config.toml
n_layer = 17
d_model = 192
n_head = 3
n_kv_head = 3
head_dim = 96
d_mlp = 768
vocab_size = 2058
activation = "gelu"
norm = "layernorm"
norm_place = "pre"
norm_eps = 1e-05
positions = "rope"
rope_base = 10000.0
rope_fraction = 0.25
qk_norm = false
attn_scale = 0.102
bias = "none"
tie_embeddings = true
parallel_block = false
init = "normal"
init_std_qkv = 0.0243
init_std_o = 0.00416
init_std_up = 0.0243
init_std_down = 0.00416
optimizer = "muon_variant"
lr = 0.0132
lr_mult_o = 1.5
lr_mult_down = 3.0
beta1 = 0.95
lr_head = 0.00839
grad_clip = 2.0
warmup_steps = 200
schedule = "wsd"
decay_fraction = 0.707
decay_shape = "linear"
final_lr_fraction = 0.05
batch_tokens = 32768
seq_len = 256
doc_mask = true
train_tokens = 210200000
steps = 6415
dataset = "wikipedia_en"
MLP neurons of a small language model. Each row is named by its layer, matrix (up: input weights; down: output weights) and neuron, and shows model dimensions 0-191. Each number is 128 + 24 x the weight over its row's rms, rounded and kept within 0 to 255. Numbers have three digits each.
Before each neuron's rows, "fires on" lists the tokens most often at its 100 highest values on Wikipedia text that the model never trained on.

fires on: "il", "iv", "in", "re", "ele", "ol"
L5.up684:114105161132107121130107117132136122165131132129144170110104161098079131125135146149100119152148118122143101125148089149114199134141110143144133100134147142123070134120106136146132119136121103110100158122134157118147095134108129142123116124104105137135121116144145082105124118125177087120124113141149125136169141152120098116135186095143162132155078102121129142167120154127110126108177114128145183133138136133126095132127163115168088164105112116082162087123131152158132132113084113155133081176120165131134147182094122121098125069118145141158114159099101123156109076098140138108
L5.down684:160113121098156116076149150168148145142107155106116170142139117110165126127200141139134137139149155135128134159132134163147095104127118120123138152111117153082087083116116089111123126110148113139120130150182115122116133136116109141132120117151112116107064134144139131099143128137098082115128102147102163141106100120103126103126100103169123129142104146163114148141126091090096159090174118151162081160130157130114128137113134136111132138148117126132173131156149097122162126173100156132144158080114092142107133138120177125087113148126145113139085110087112078156137131097168148106

fires on: " in", ":", "\n", " e", " on", " since"
L11.up711:133096129142200145119130130105124147097137110156121111116125129146104160147120140128136144142134142097160113135129139124141138110143145123151121076138144125119099168102108134114147150116171079105159141103162162149112106123152121129129097095160139118124100072159156102141198121138107123159122135164129132131115140105155090135095146155130159098105156086133115110125107100131124157135105120101132088173159104103151128136116185148136053150134121096073123118127127111133139122132157120113125131134137119169151142080136093089113111137138130119145116148100127133112142094162188101073
L11.down711:156148121160161140130118144129118129120129088089150153176114142109119130169108137146110133101128155081153089092113138155129087123136123118084163119120149094141139104126148131140123112151134157117115140136138153129150122165095126175120124185111167098111144112148129115136127177116072075126124113119152144122067079125083086145124141093099134123126081159119153157066147088136117153148122118111145119135118123156102132108110140079135102140149138118126098148173169148140152133153141159096084136118101128108120173129130156109107121158119112156115153145156125147101151104118151141147

fires on: "ad", "s", ",", "m", "t", "at"
L11.up762:113160138135168102104111116100105126136173136120130096100137083138202114125140124105182141143128119097130159102121111125110097106114098094132124135127149130093121113158136130125159091136161117118167109138090145118117151144111125119153127111120116121125171137173095094183129147115138088132108124132105095098156109127140121181122152139129104136156163113108132122093179147153110131147127144148127105139105116082180099167170125169121154113062116113145135115126124170130152146090122132131132125141163092136173121072190113133098128103119092131144119127133107129138102132145123153120
L11.down762:159150117136141132117086090118192132107130182156089159163136131129127129132139089135148101143187146109139133165127111104110134155150147126092143139164088117107104092145119111124113154136080103088123124123146101093126134151157130108172135141116127132138132062093144111113114139113114097091149133140166149145140143148115127145126176078156136139139137138114145114143150151139137111089108125134110112125104076105119142123114112160113129140128163120085103100193162117113146105123098134154121126116120138124075166098144192133163113089092127159151124133110151140147139127108112142157

fires on: " E", " El", " Har", " Sh", " Ch", "il"
L14.up119:046143134143130092135186162100126152115144140119103131138109140148109088125141152132125160192157120144151122150099121153125124156102133148097116159112198136072148131163108151098150147099143171134101102094095111121163132178132165096147154109121145135097137104118118153105159113098129092124147125112141175146105115137112115119100124109133170120148151149110117092138110108117130113113113108147124133134150094114121144171127131115121124111101137155106092118094143107156078100106121110127078146125127133119106147114147105160120147124137135105169099141180129115095130183130133133122
L14.down119:137153163116115152113107146086133154154140181098103132203129147141092102102140132127107135130139116130149123124131152122115171133106120138116136116170149153103113150118131093153116164127093126142157136102121108134146144082096135137085178139119119134122122158104138076126100112135052116140123103140136151137178169151101140103127193110140169147122117100112106083101127102132135129171136135103111156142154126126160099126120161114103149123149145140162153163164149111123131119123116095105130130106041154085120118118088147108117145149125135113142142136141138104092115140115136117117

fires on: " Con", "t", "ont", "r", " In", "In"
L3.up87:130100157130128123139151119138123196139142126119099082129093111135103138158171180101150096153111133086108130159105131114110110081138174120166111122148158110117138139175134202148157134119154119108145104128129137133174135146113154106123119136134178097166151129166106115078120146120092125141092128132086111127135143133094116123161161121075106161097119144106135138125141118158095132162109117126112097098122154131099123158105136116080120130129152154113153082125124102119161112114102146148121139111112099176133094118132088130121160134124164126179097130090147149131126124144118155115
L3.down87:094099153116128099090132159113178124150127095091120122149091128141165170128127183125151114124056152084099138145148164126070082119124199120146120140171118107118157137149128189138164158143113139137103153128131108165108128123106152129143119149135199109141139159109152160076164148141147127144137128110145127135168120111132112107169134118093116140129112120128112127164116100144115087152128151121117106105104123097124116109098120145136154116126132135133175113124108129163091122092140140123096116148099097131141137146129080124118136099114136116125132156113100115151166122118105156135

fires on: ":", " –", " -", ","
L8.up215:138110118187124101125123124131128084156134119117133104122150110082095157103102120150140138147104150099177122140167104103148081099140119103134107124118154104111133137107111141127127172124147150109117174137159108118172127140095105105112097115123075106140173143130138143123150126161125125135107143152143160123120142133136160132109167113106157111117141126104150129061144146106136116136112133151108105122106159144160058131116130144146103177091113153167111111122109119128135185098076120102153149082159104147109106103128143125158154112148148074132137157110142171117163125166157130110
L8.down215:155148118157145130123177130101156149139134154163106146165136120108138177111124097156125073096116086096111135125120083082127111147122127108120133128142106127099119098144110140071122107149115144143109131102128124171097144140108105109126135112109113144110114144122153107124125110082146115129146152110124166136120105131088133121129155153098129105139122113149184142158121149131115103157131139124163134142150121118140125098063169175136087150116119156142096137178126117143130116158082154146117146110109131135139160136122151169094130134142068184161121202138080112094145136152114124123

fires on: " st", "est", "St", " St", "st"
L8.up720:157164157093130167125123159122132147124122145133110126112124139132102132178133176126156123105112157124106103070129114084086140128076123117154116126133105117118155094098146151098113133168127098132103127143162095132106166122141120174129134094179146120061147145141142147152153106084117115147145115110124132119138112112130138121109109113128120113095119149098106089105099141156108138124161115119128125153117158099193153116091120133148121115120110161135084148146125146170113112148119125142148179139164146150146088149170131095126153115131141146072101102139151127141092091119115185149
L8.down720:156113146085166127122122124093115115105136149145106134138185129110124145156129102128140135122162147145079154084144066092080142177100109156137126117102098100137115107110116121159150141114108117176108164149079104161142117111111095180073118121147177120130131120104133164130152133139116129141156126185129153125125132136127151101100131129125155119069130097157131112167140164164150116124141132126100107132109092104156129080092142113158100106114120151142118141147151143132073109110137135125128134116158092121158143134152167104112084133118121141124135141118144133129128175146115169102

fires on: "p", "ard", "eg", "et", "il"
L2.up596:120128116135113115171138129134114107112137122190111179120163141098125100098137165148090116107182120143117150135146167138102145097111144105153109072092106144148122116149157152094143155186117128141121103078115093136132119122099147130141134120156110125084107121149061139070091114109128153132124125156116137136151136131144113145155168107146087135152116111108133117134124135135113115091161125148122099114164147161140111137096128164170134111085124127122156095143116127093123139121122144158118132132117121189135117097167080168121103096186097155149118114131142142111141094140135125140
L2.down596:093132132088133115157103145127142126145108137116130144061138163114111142110125129125119145151141105134118164147147127179140121137136108123125133100129115160142110128125138172121185112144078104126135135093144118116130111119124123143087116145144143106152137119108162130120127152145102128146094113156101120172107135092109107129143165087157180136149100131157087090127138150143160094139171170131107164174181112106140093155073146153169122095124135090108180142144092102143084133105141094121151116112133113117121148105145129103130090147131094127137133086141108137094148114093180152108

fires on: " con", "-", "est", "s", "orth", "ro"
L9.up732:125113139146149098096122137101123145172140131113099113150159102173138093134119159091150146121130192135159101147139144133144126123141118094118152154116133096107109139139156132117075141124112155112101150154132113127091103131107123156101157142163119097130125146163128137112140143157151112112105070103073096158122103162151182134117142116129113101106124126109145129157179133094145137156114089133137166100104121138118189071139130152161155105121144182142137100109110129122139135134156139132131131115104129167094120117142085164119094111112136136148123149111137173130109118125132067071
L9.down732:053132130164144103170111084150104164174151117119127103152153110174152122146166141132158136119188103115093129110118126072146084069151150141120149145133137140102134153137112142141134122102147117124070118136081120102105141111148119149109095138140139151144133134140105125141077151163124152108112151123177094121121121139127120129169130122110159122130092147096163126137112064103139143125095147122094101158120116112143134137106139106103129129162118164138134150152094117150134098151149134159122140135114147167136112116129109110106160112127153117141113129090116082102134136179175119143

fires on: "p", " m", "ic", "b", "igh", "il"
L14.up51:116158142139131106119168106145161135147151137168127126104154182086123112117158158099093162114130110109109167091127104087105101132093090141129116130112150113107146127124165145129109130137090115149147126169149129146119192102131115112142142104187123115130119183162097120103110106133134062165137135134142096149129107168118105149132158132147088141135118131153097135151155138108147183114099124125061135101095155112112101115124131173109111113113098115116113123139130132131080119150137125131083135137145161133105121112101101130125078099168102149166139145143119155172144121140127120125
L14.down51:147098160109123115150110106154150092113083155155132116137100165117143150157107140107147150130113170084136146134161100142148134126163122137104088112108124136130133113126115169168147116142124151166158110134159145098093141093158105153108118128142130136128148113126125086115116127139128089098069102129142086145118117074118124130158143148118168105105140132133078112112164099151140107151124170094142114131143136118063164138107139146167107155118114136161156126149142134149131106123117150118130111107148148117122122125104109071072182180100124096153117123155145107121182109172143116121

fires on: " John", "on", ".", "an"
L3.up653:107108140106142145111147104109145152128169107128089143129123132126147132138133139144107134134125126136151106140133164129123085132108174148158107119092135107106141133138147151129111168145118119145151144163147151107128105126137163138143184082129175107131149109147111113101110097094149170110157125097099104104154122135109111153149129138083153114137145150163156141080111114120144178134076149144147139087089150123108105131107139118131156154100181148135116154107166109163165115145066107133097093162107111092120081072092136117102109119174143114129142135085101143134130105162106098141
L3.down653:144110101151150137115115150147123122108135140120110095120140120167102120124152106139147109158141060157116139103116131166104074132127213095121139095095137131097102155157142135113130128125080129130108185132160119170112075122100154115125089115118138136128138149109129131161148163087102128115173145146154120129091117161110148098133126123142143094170112151105121149146127172124115107103136121166134192157123181113097126134136113114109108092113162125153118148125115140101167135142127106138154116089150111081142178124133164140116146150102096124135119100105140146109128097131131098126

fires on: ",", "The", " The", "\",", "the"
L2.up259:117092159202095125119141118136116111112084136157135117152140132122154161123149137165126127117103093115178136134121110144152095092089128112123100142136116125109129153099100096117124146139143154131146125137143067133119163098113123126129147078124095120127123127085131136114138083143170127132128108146138172140142142116078197154139136137100152093128126130135113153123139139146141113117114136108121128154112133161159059130103114168121163110134105137170112113137105154089131176128072136120130111102141113150143120126130159164079104127159133075160119157164125130099106132167137173131
L2.down259:134133101169156116136142121114135088121126113136119108154164144099110135098147108145153130128108116124136123139135134085125083136132113116118137153144141112129069110176100116136192109177113131150120129138155115120107166138112137097099120107091116099140165116101175094125110147093126094134150129127125186126124101122104150159105193126110138093127130120112150146141110129121148082164140147168119127144158135124127134142058142179129122167151139121138124126173114141077126156138067137098165102090129119132099152135127171158092120131125134114185163166109122119145130106147117119138

fires on: "9", "0", ",", "8", "th"
L14.up611:147156120131160160122131115143175156088132097130116119119136125087115133133117115152147124155111092137192132142163167136112121152127126127098089136086115118157132088163105125124185123106135158100089183128119116130177154072090097115116120107131118137111149142151152160132130077142130077108129126100151107185152124090143154141110115118123146084127117122131124157115120121093119148137166085132113111110107121113144150131118124094101130135119207130103169139131112126135158165143122125124106129117131138142127121134107125154124061147115132129123138122130113119169139143204129138091
L14.down611:156140137107125110106131116129103122128109141090102120117111151122131132120104141145081141070101148179149117152122081123134147164147117123143135101117123135132130076138137066145144100105087068136159089103169133136136094160094185129118104143080145082159120093075145131124148097170150128090133105130116120128154122148140129137149126125139111134162104110129128164091125118135129131148120119123142116136127124121182123105178131123143120113157112140120127092156123179099118158114141137149139167117121097131142173149124160097151087169143141152154122113138147130092157104148175166134

fires on: "ack", "ill", "ock", "oll", "ed", "==="
L3.up124:110138109094157121158136127116133186138146139105143147111109135104109118164140107139081123058164177147121117109128139107109104113152117119089125137132066112101115131140140146108088165155138141148114151160176155123163128109148131121159143119125120126108125162184120100112108128061108124181122126165128087153151125135104130154133122125151133149102157116147135131128106117120100114126122132156130083097126164154119130136177155106077126125114127137139149127146120178095114147133122129137133110107132168140152063108115120118065141179118125137113111153115141109170106129156101099130
L3.down124:145124130110124143112095126172135130113144176134090159136117162155155124103117059131155128121106140106151134138158093111106116096131119133106164107148119120155104118125143117147167096151093120135154126126050131089100119083136131150092133156095087144155088144111161155145133138121144088107163125132123151104132127144150127135132154150099105155143129166134126134111129135133121152144143122159102110128150133139084149129116064121117129142151116165099156074174154096106133112134138166144154131108164136091110152147149172146110116098140102108176139147134076145085111104131131121156

fires on: "ill", "orn", "ell", "ock", "arri", "ix"
L5.up55:120183139147176140138130123156146119184106119098095170136056140093127100132111136126105103098135104153123081153141104150128136126144129076165116133106120146161100142091166119188128155105155143088156122152107115130145143136174118177129159143173110081100129131151091143150116120108107127123140143128137112130149140166136127124131129099139133116155174108130148165121106148127090138129123130153114087093146123097076079127126116139099090134140152127094121111109150146112099113155134118148097152148105147131139116108144124128126118146131131147127097163113107162131089093167156137093
L5.down55:113093145087137148095107135159132099087123138116153121158123122163101113144148142122157130080109129141129113140126155128113163120142132116124169172121115137093102106123116137109171139110114141159130122091111132144123152143117113129103144157113131121148094167173123087128112134152113125121163104122165143109144103105169134097121145143149123129154096113112132165123116113185124146122154141111132098139107142122014157145108064102119140124119133131133170076151153106137157118113115105156111160161132092093117153143154139158129091133136121137111149150100105132128157182124077143144

fires on: "s", "p", "en", "op", "et", "ro"
L8.up427:111145116121144107100133151126153101145113156131127092082083167120118162134085127117144164137142116136103163134115108138135109121182145160102128115086153135162155164130134086119150141102157132142133143161133071098135125148154134168122101128155102093129123144167117121095117116140123139154088076114126122161084152163143171142111136187137104113104111108147138149106181111064133099128113163112123125136143130135123101131134146149131146155173115104158111147115132109136151107126103187169147139120121104109134095120130126135104113117072092157121127134061120133150120097143144118131
L8.down427:145095165109113130127134125126172120211107173136109138095151081127098145163145141148131121114113124139083119144113134116137156131152169178125141097146116113119128089132149114094143165102146083117131124143126152082148113094130118152131121142162102147089082132125106098123132127124145119095159153135124138088123122152168117104145172165107163133087126119106141174117156067086139155112120171090118118144101111145141108125099116122140102124096149169168164111128117129065102148132117114114123170143128123134135146131125123099116164117114110116173132132118122134111125137161170120101

fires on: ","
L2.up511:112124147164140126115081089136128107128116132170111100148090089126144132094119122146147110153107051112167114132136128114126111087087123116105132111170126123113174134091052152159132094125145153139145143134163137115119122126133116121127139115146086089138150139147112142153161094134141122122146128094143158120134134148097177103112169135132128098145163119141144128111133206158098155158152107121142139141101179094125111088140122184146101127160131154087107086109124118152144149139100147135181125095119153162116145095125137145118121109161136108126105143148139131113146117147143109111
L2.down511:135159117132137123143135077123126147085116117123133174155130137115127117128130088143136141146111099100126094149139130132143121141151118156103095130113137129075141124136091120159134072170076128156125104142113117117113164175111155141112157119076170104139077151133140096120137134075148103138137147129103151140129109144153160146109164116119137110152121116141104176160114134153111110126123125098088121149164150116107149184093152138144104153104140143109154137166160123155117167126091132167158110106116148106109158115106179116076075174097115156103116124102144118120104113152133152144

fires on: "old", " first", "it", " won", " made"
L11.up63:169135144122107141156115108179131146146118085135135116092122130134148120161160133117162107129116110131138120128136118143148111145169104116113106128162116181119096156151132076119161135150118147107141135143106069096138151133112134157142136107157087128152130117129104135087136106145120135117135151094137102099128088142073145134097113097128214160168150103142114109150143112115114132168139128122097147139145124155106112120114089175131118137149099103139161131139150157149117119126080118173125156112119175135148119103115076183142117149132100129117122087112141093121117138135117057125
L11.down63:113115091151120149135079121148056136117087120135153137094115143098131119131122146119151160117135120152156123108112113120140105139145136134117138147119086090118128139131112127144137103132120101115129117147142153111116083163131127130134067145145174164131147161124125119130136139152089107172142139163162112122141144104127130147125153114168136154089132128156151101142096151133110181145100101079124085187163137137139149119125114132153115123122123110123130116177111116151110103098104169189129119122115092112124100113121110119159107074135157191122117194135157124105112114119129094182

fires on: " m", " w", " r", "ural", "w", " W"
L14.up530:112156108128140121137144112118142155116074148183076112141108107128113124156150133162114150151160127085119095129113084106155126130117122163160109100118127141126145172105134121112147132136147150116122142137164150141148140122130114121129106121116148106108151154175127130101147096098100095133141128115170128143111134118122152114141122135195083119148118142118110131123113124091173132118143148113145122098113150118117067133095107119143169141167119164110103113126108078112102159210164148115176120191137122109127083088171094140092111142110153105150143141136124135124110105091106122135
L14.down530:112082145131162113121135096136177107072146095135096142175144110125110137169088118136121098120104161145121126125159136157108103143133095165134125098140092167115151186133139117102166086152121123145134089101152121114130081113140112150139177134145158098122125151128142113134119160130114129161084083164135137119128132098165151185112122121131111139149174116131097125095129138137157133147108132136105109140142158108082069162100170125112167103128111129175111134125111123158118100108135160098117157111121111126139124145098132151103136122123144126132151081122091096120128163177128139122

fires on: "an", "ann", ".", "k"
L3.up182:122156152109121144104130111094175136122104145131101130148117110145130098110124142143136138095101114126128109130093089107140125169139101129156109136150121117116166122121114127137125123131173116132148128132103143113079078140151125130155143112084158127138139115108117139109099154127071155142146128134139112102158141099107131125177111152150121121166107144182116157114139105148139168111082097121110120083126144135115171152131105144158099139148155141156078157112093132085189140113087132082114153159148110134150106122124159087124141164140138083110145139136117164182135092093146095188
L3.down182:098124151077156124106172151138133127104143147147123130146101149199117124172120135135149102110124054112195112148108117135143116124137125105133107101152104142133128138100139176125125122105100104162119148139115143117100112138117143108167106137090087109104118107134089139126142152120105087135123116135167150135153133122113135164114131129150142137159078158115152165150122093099104129140173147135114114092161131136100157097105134094097140110132130113143079149124084137093157104128099133113118161113155137133109143119132112124121125182122114109165184157109142128133139085177157090116

fires on: "ro", " is", "y", "hy", " was", "o"
L5.up236:143115113128119148168111118114121135108133151138143102115164101113144108159178147148120157104150175141154091159127142143117140128162130135121158159125079156134109091143088131100089147109172118121094179105134131116153138143136091128106130136130122110080152079121156129083098115124109091168128129094127110101151165116149124134125135088115179108134106119121146111154198144125133133145087133075132158129128117167136183092163098135108102121125156114138105102138135102130106091137101133134116121147098119146084142134127134164135113112115163109160147144147164143123139083112167085132
L5.down236:083118142148114113122141109106155133126112096179133088128136152080105116187122100135160105129095121119145075138125123077123081125111129124133137122140128136140110170148154123126150157184142113150124114132117147105116143128127126103093154141199149096153093129124130147137092120168117121173110095149169121124125159128101116116107141147147140134134161109127155142107168130107141140164127145088156175114113119131111136085136101113097107116161171116126181142157134126112135111112126169164135095152093092107067120133109132100177149123109154082106145155134144122115147106128133107130

fires on: " in", " place", " un", "s", " bec", "t"
L11.up681:107128119126100110124133153125142146149151164177110145155136104108114109160169138132143144144140151121106119150097120098122114096140143112135093092162136148089131142144094138152099122096074137159136149163152130118120093127149159128100113142145135124090146133140123167161115092116121147130165146131083144176085117114111127140174115126114137086117187136151097084148158153129112091132126118167130136160129159168154123132124155086148137145136133157153130119103117132122155084155121126091092148112136131112112152137092162162062166088116106103114105125089142115108118084125080114102
L11.down681:132155143114110165124127094129125106127135147131070136124102109120168108130140097161133098172152098125136131144136102107106111111129139153124159145160100160129149092160145151141133163122117116128138152125140108125120148120122147130138118148173116098117108116111107132136095152156118094160120148179157146123153120108159113105129145063164146136106150142089125151092086120158144060145081147093085134060118117137108131125073126140122115154145111110155154107157148127087126112144135195146118150165113092110123143077141131124104152154164119119133157086162127150129132145120106154128

fires on: ".", "\n", " the", ":", ",", "ing"
L11.up376:122107125127140096100171149122131179091126093111093100117120103137129124152111106141115129132137141189104177135114134122094111137184125086146113155134154078102112121150123131111110079097108145143170104078143122100108140147143149102163123122106148141127164150152084104134121119113128127108137158136127144153114121094120136151098142156107139137180148130113168107143126110130088107117095136123129146075132107115128123130109137103116135119139119118157141172128155199122095156137134073155091109157139146162143174149137127126137092176132121101160117154145153127071139097114129115147
L11.down376:159130133175148126174121077147117117177159151086133135124124101099115150121128160124081115150115103163146091148129117123126139116077129121142113123165141126130085157120135165133180087088125128155096112144144164170120113130140093120160185090154128130128090158130141139094165139156119105107160112149115124115111120131168104153153106082131138082113101177114093167096100135139122092156132116135112114112148131146104129117099154140127113146145141144124152129189110110093137130144128120057145121088118149112166100160133119139126123129089113144116112120138137150146124129138131124085

fires on: "0", " the", "2", " in", ":", "9"
L13.up488:122134089106152137095127150082129201093100094142092123144133113116114138135139147120121111163122136131171173145143128130121137115145115119107116149125121111153128122169085135133101079090154121084167121092147153124116135162136148096154095163106144144120170112132122126104178144121142102167138144133158119170171149125114121114162114118109093083090123127153122116161118087130114142138111131123131098120126081102141136102133114125106135178191110116135085124193105103137176118163115131150107088111130137112133118122127080144133140127122148142152137181092134122141138100116148100118
L13.down488:132127141142154126113130156126135145173115185106145093123133102110133106173110122142098144134125131107138111122124106108144103135105110126097181105111162124114136142123108146143176097160101137112129121150144153097156079107117173122113121086097136085130131092071144108168179105141106120119144098154075143113115111131145120172127109129159167138169148131122155108088084135139162100168121153198128110112146113133123116109122183110119123114113115185115121113194116146138109148112111149119110122109140119138138116140108171100115122152120093162121116103107128146097125114125149109163

fires on: " w", "il", "w"
L14.up117:097107113125095132146171118122155161139117137103123114096137084123134148107132169158115154126172129105096145128127134117144151124125109115106130107147138143066093111183143099106109080161134150112122119118069154125156111109132165101147123115115167102077093132159151151083178141131131160135171122150161130166119102110160109133110133145118131178154112181129086151139131164092128137118159107125123149107125117140105123094112146165106090129110094134093154163112131128168153147141117104113115117071125127136164115110154113104155071143139122148111152123120152142139153142115135107124
L14.down117:128129142154164145101120116130148137105091140106074119171137098140118128106161144119114115108125115095129126148175145093108097158112093118099129135160092126126129117079093118117118116147068118155160121157137138126140084096154094181127129147145144100132152152103145136169101143161116143150126075116102162149171128081127091145119128088156117160127118175172085102134140109156116111139111141125086144148156151163126098156114146124110140123173109136091116133159158116129153108154113108141102126155130162085100159115128130124113133159141127173119112123112115101123166171147109138109

fires on: " st", " k", "ow", "v", " St", "st"
L7.up763:162115119149138120158109113102105152091158106138117168100121147123182107165122142167102124144091154103134084091137108106136157132070121153140146136145128109111121110111114156157147138135155116135099129199183114094156115115136129119132150110147132139116116098072157124113140094150118145138122096122087097172126132150104168109110124143133116138124094149142112122084115122114117111109168108144146103127102173124194158145107142116114149185133120103088123152117162126090122142145165160132117142125140102154114128106125110117134140085156148095157095128096147121133148143177147121104
L7.down763:147114122120164095115135074146160181086116128118077117096132163112137125172120145131087122130173113119071135083114134120116102106136143126139180127108140145131171145107109165118175143130108125156139163139111138217131102133110132164132170127117116165084153159132129127143102141123108132130135156135159149138123123122141146138099153097151167139107144135142151129133101134134101095119117145108116094138143112132052084077132100095121113125084127145089123099137135122105125148115112147143148155150156136096100136123172125124152110127124126156144128117156113119127135126131103160172

fires on: "il", "a", "ul", "ble", "le", "ele"
L12.up394:122089103111154110086146134151124155075107144100124123114167112173126133134147163147117118069118124142141165147122133141084174136153089132133142130132121149109132142125163124145158177123157171119136136100126160138165108164151073098109164093147116100103105148119096131145129135146089141127150132145135105104151125128113107113145130164136146111111090105140118117142118132134127129120168094120127145148116175129172114111105160166140075124092101150110173121111137173085117177118086165139082121163148125098151126141137108140140121119120118118100163111140110069144133116094116100133
L12.down394:103135147086139120145168166177073141145102089118138151190161170133144129139126131143154152126159130117109127189100134150114116092111129126119087113162115103096143132135111107093120165089142114109109077111154119102123084130131098148158141162169111127159079161125115138149118141141112088155064128145129113155168121118142096126103130128143112158157134128103116082148140155153089130120144127149127106180132122148155151109072138124157130135143129111149141125171096103141104100171131101128170115105127119135142134150111128106125158138157112105114117128118096113126135100142119092131

fires on: "y", " Gr", "ro", "r", "c", "t"
L5.up699:127111153137129125150150121134132176098118131126167146192142168080140110132134154137155161102142129103089054160140114147100107098055146116124166151114137122110177144146109155122086153105168102120112113134129129073124125144099134107107176102118127166101146108120152151113099175133118136115162118148122110133137133128126083106128138097115116148124080085107122148169167088135141137133088106154124156149148133139119147143150125116119116126112142139139122090110115155142165108151114114099094121095098094171126114147155113106147132113147135118123193143133127141135112105112145152139
L5.down699:068137126098116144116114097128119126106127095114095124141116095135148155170134108110127068138125145133104091148112144100104122134152143098174137109139131139148125110137134144166113139130134172135137117147068141125116136164131143129149149130128156164137127111145137150126138075158116108121158079112134109101098154123086114140133119138129147104130158120127130132125138128139150119148173132186142094128138125128107126118089127131118130115125085147154150157136128119150070082062150162143108162123068160106153188135113170086145135122114123103134181162107106142132170174140154102127

fires on: "le", "hy", " sec", " sy", "ruct", "ele"
L2.up325:143126126156099139104145143129106127140100127129116167120146171125140147154109112138101129124145117140145146097127140104072114103109118179112122105157143153134144115111115131103159200131143151081170150110116106100114143137178087103100150144158101109132103112138117105120132145164127121157159097125119120106144155144087148136095125090109176113128148136143163094108138116096154142069104106107172145131144160140107130135090156132145152120112129137136128141101150111131109099168113175123079128149171128108168103132139120121148090152146135102141100165160177148127136140102077105087
L2.down325:148117122093104137138140114138125131168154114138148151154107163129116173139100187100132125139166169113156131149184137083109108150097142158099154109124095157097126132123088147113132116138147148134164072150151147095125084126148110124127142158144121097119118146093140102171127143106113105118111145120146128144114141111151099093079138143116140119106117175101078091134142091100105103100163149152164102102132136134091185125104104107144132147121164113140187145161117133106119172147161144093112127101118120113093155115103133119164125158144133107179137124111126108115136123108116145133

fires on: "6", " in", "1", "2", "5", "7"
L12.up457:148163109112140166113121108132104131107141105137086134129132128088123110150122070146158133127135109106153103144162185096124157156095179105165118136128130137160139093128121136116198143162135132111147156113168094139107105115133160107140145146128178125093157134113136151169153110134150081109137147111104142181107155119129088089114090125134113078138130150097107147122128123124091153052149115136146125123114122096116126154112138092106135134172123113142155156131125099163148101126145094168148088140128149109121113110144110148157118099095123140120123135141102128118170162150106121108
L12.down457:140125141149108088072156095127152121164131115087141141152096146111179141142108167099099144077105176176150122075116124119126083139106078127105124132101135158121120100176094117131140107112146125144102139126185113134110147117104137131093128118118091144170092124128153145125126120155133139137117105101080140137127150130131141155160109111127116154121184151099136123094125154159169134162097138154145158110114124146171088141152140085111124104138113116118151100127110145156124122145079155176144093147129127128134139142102151145130081131143135102138117117126132154088170112152139133098

fires on: ","
L7.up636:110093161189166141129122145111114129139116102167122119143109149094128161129108182133169138163108131149159098144135116152128112095147148109164098092130118099107103121115106145143127142126154139139118118136125126092130165091107091086112111083119111124124129124098103137145117110164139113102139199171113113099108097136117133083110168151070129090136166105148129121127125126117153151165103112156116111131123152115168131153152118174138101169114115123122123110112112126101135120117122153142166180094138127172106086102152125165136146139159136074156110147105127156099155108141139142135
L7.down636:148130108156175126122153096115130094114143160141145088149157151114135149119130128144101118115128118112119095115119117101137072131111126112074134134117068106127114103130114138138175099151126132181114121101159129135088163121100104146111123127099144114109119105088139113094139125079134122129136122120119152129161130151094183135133147111085108094170153137125147145150118148143143113159151118105149140152149146133146163092095144166151098158123125162148126139170118156117120121102082112111141140070126149159106169116131168188101101090104103165155170184111114138127134119133124140123

fires on: "i", "er", " St", "id", " st"
L12.up446:141109107115134119139131130127151126140122109145127116114122116133125123164146115115122067106140161133129098109151158109157131134108106142132125100152140156133142113137123114118163103145136149121090141166135114133139157132137149155106161139169139179093152091103141154157111057112075185126076106151126120112155173122103148084136105082138106122114092150135132121109101140171111134130133110116157107124123131138181124164142124108130132145139159140160069149146182129116105163098110134114159139122193153133110125114115103108083124099189128144121086119111110084143115103145114126161
L12.down446:154154101121151121095081140111120131103132105123127099137156117112129118159093119121128095126148135122096133078147123066105097106128118138105151130165084106106125138133138157087174113151111139132133091170129115161142153098112163134132184113137146128093157156110119143126139099125107123147126166130147142139143139130150146094110121123152121115103134154102105105089109136163182135156166102098155102143121139115168104095084150137171113142174126129148116109160143126107129145145137140170143135118195124101139164125137127123107070115124119107122160117109146062118132121164122154183